From a checkpoint of a small transformer trained on Wikipedia.
Size: 21 layers, width 384, 12 heads of 32, vocabulary 26613, 57.7M parameters.
MLP neurons of a small language model. Each row is named by its layer, matrix (up: input weights; down: output weights) and neuron, and shows model dimensions 0-63. Each number is 200 + 30 x the weight over its row's rms, rounded and kept within 0 to 999.
After each neuron's rows, "raises" lists the tokens whose logits its output raises most directly, leaving later layers aside; "fires on" lists the tokens most often at its 100 highest values on Wikipedia text that the model never trained on.

L18.up1274,188,164,180,204,170,184,196,232,195,216,203,152,192,187,230,238,264,212,163,233,218,235,177,157,197,192,227,212,189,218,197,155,267,179,220,214,203,218,178,193,175,209,194,216,182,246,183,199,277,202,181,180,226,112,194,221,205,181,244,173,246,183,186,196
L18.down1274,189,195,196,191,205,188,171,141,210,187,177,243,223,218,207,211,138,278,223,63,160,181,181,243,180,179,141,200,189,170,232,230,159,162,217,185,207,188,215,175,208,208,225,206,180,192,194,216,202,196,189,205,225,204,163,214,196,221,168,208,176,217,210,223
raises: "7", "6", "5", "8", "9"
fires on: "==", "\n"

L3.up1057,179,179,169,187,173,256,210,242,204,211,169,221,241,202,182,184,233,192,221,167,154,236,265,206,205,250,219,213,134,175,203,203,179,282,191,229,195,220,172,157,135,236,163,206,246,202,222,191,253,178,255,204,157,188,236,239,189,215,222,232,234,236,147,170
L3.down1057,203,223,223,214,205,159,229,180,215,197,273,212,211,167,202,200,180,194,174,220,174,145,146,227,221,179,207,200,233,227,180,192,192,169,182,176,162,237,212,254,261,219,209,229,214,219,211,234,183,213,236,216,250,205,167,189,219,174,139,131,166,180,258,232
raises: "9", "5", "7", "0", "6"
fires on: " .", " engine", "ova", "ract", " camera", " Captain"

L3.up807,173,258,193,156,192,253,180,196,206,209,139,205,206,201,164,236,227,180,174,189,214,221,220,172,184,216,201,213,152,221,220,218,175,203,211,208,187,221,201,175,179,215,184,163,245,225,237,171,239,185,202,221,171,189,214,228,193,209,225,191,250,237,182,203
L3.down807,214,217,209,239,184,170,246,209,171,187,250,217,200,171,254,212,192,221,204,149,159,202,210,250,213,223,219,173,235,219,187,199,207,187,172,175,177,211,239,223,227,171,190,230,213,171,206,222,126,246,214,202,227,254,159,169,195,145,214,189,182,141,238,229
raises: "9", "7", "6", "5", "0"
fires on: " Minister", "ra", "',", " could", " Center", " Stage"

L18.up548,227,170,218,254,229,223,163,169,212,167,222,182,182,237,206,166,215,203,228,212,176,244,217,222,201,196,187,221,194,279,208,167,194,211,213,220,176,246,215,173,154,149,195,204,210,197,170,195,200,199,165,214,203,135,183,201,201,232,238,253,250,175,160,208
L18.down548,213,205,224,139,203,199,188,232,156,172,161,152,234,212,211,134,209,167,225,116,210,188,224,167,216,213,201,236,247,176,204,226,249,179,240,212,211,208,215,226,192,216,229,215,205,188,199,199,175,245,207,207,216,219,233,189,182,176,183,265,248,217,242,249
raises: " in", " on", " by", " during", " at"
fires on: ",", " ", "9", ":"

L3.up11,196,153,195,267,212,197,175,237,134,280,149,206,226,133,188,204,177,210,193,189,212,183,101,200,143,220,161,203,203,192,184,201,191,208,190,209,183,246,177,180,166,193,222,266,182,183,149,216,182,198,215,222,205,182,213,155,207,136,197,206,231,208,183,187
L3.down11,211,207,209,215,178,175,166,197,155,191,238,224,150,246,212,193,219,166,219,186,190,201,211,178,227,180,226,219,187,173,205,214,233,231,222,177,202,168,185,246,224,198,171,198,271,189,231,186,233,185,200,169,191,210,178,211,236,273,213,137,180,190,176,184
raises: " respectively", "imate", " them", " meet", "ulf"
fires on: " original", "oin", " assistant", "WS", "ellular", " aesthetic"

L18.up353,210,220,189,189,198,188,198,131,205,236,230,259,227,236,249,212,219,196,200,217,133,202,210,229,189,147,194,192,168,253,150,185,200,172,220,230,207,270,164,153,188,205,167,210,135,198,165,206,191,212,211,206,158,212,272,209,187,183,164,234,222,210,215,124
L18.down353,210,245,222,200,184,245,214,243,195,176,177,155,165,148,182,205,177,191,185,231,220,198,257,140,204,192,233,275,232,209,211,229,210,190,210,165,196,188,171,208,206,196,218,214,232,208,147,184,191,240,247,239,212,168,185,167,228,145,221,167,185,194,169,246
raises: " by", " through", " while", " in", " since"
fires on: ",", " most", " •", " are"

L18.up1273,192,154,252,233,194,228,150,254,190,233,162,251,188,207,205,240,245,238,196,197,198,229,223,172,214,214,186,167,183,185,129,200,220,205,167,222,179,195,201,182,204,177,211,251,247,214,189,212,193,234,226,193,126,208,263,222,214,187,220,236,151,180,223,189
L18.down1273,221,189,190,220,128,154,221,202,181,197,215,240,206,174,198,187,153,218,193,194,235,177,187,161,164,201,180,182,238,195,248,207,200,180,232,229,173,175,193,218,250,182,168,131,223,189,220,190,170,158,207,96,233,170,226,224,256,204,182,240,246,187,255,159
raises: " seeing", " creating", " making", " having", " closing"
fires on: " them", " him", " people", "s", " it"

L18.up63,207,204,233,197,238,209,201,188,265,221,201,204,226,217,207,174,218,223,159,205,190,173,264,163,194,180,253,190,169,145,203,246,231,192,161,224,230,213,187,168,202,188,236,160,205,182,215,188,186,222,178,206,254,183,234,178,210,234,233,241,161,245,181,232
L18.down63,181,170,202,186,194,200,199,233,176,180,180,159,170,128,165,250,184,156,172,186,229,200,229,225,258,180,241,223,247,175,221,218,187,251,249,212,215,175,214,240,156,233,246,186,197,144,178,178,217,195,224,203,234,176,217,126,229,195,239,278,187,198,170,210
raises: " when", " there", " within", " if", " in"
fires on: ",", "0", "9"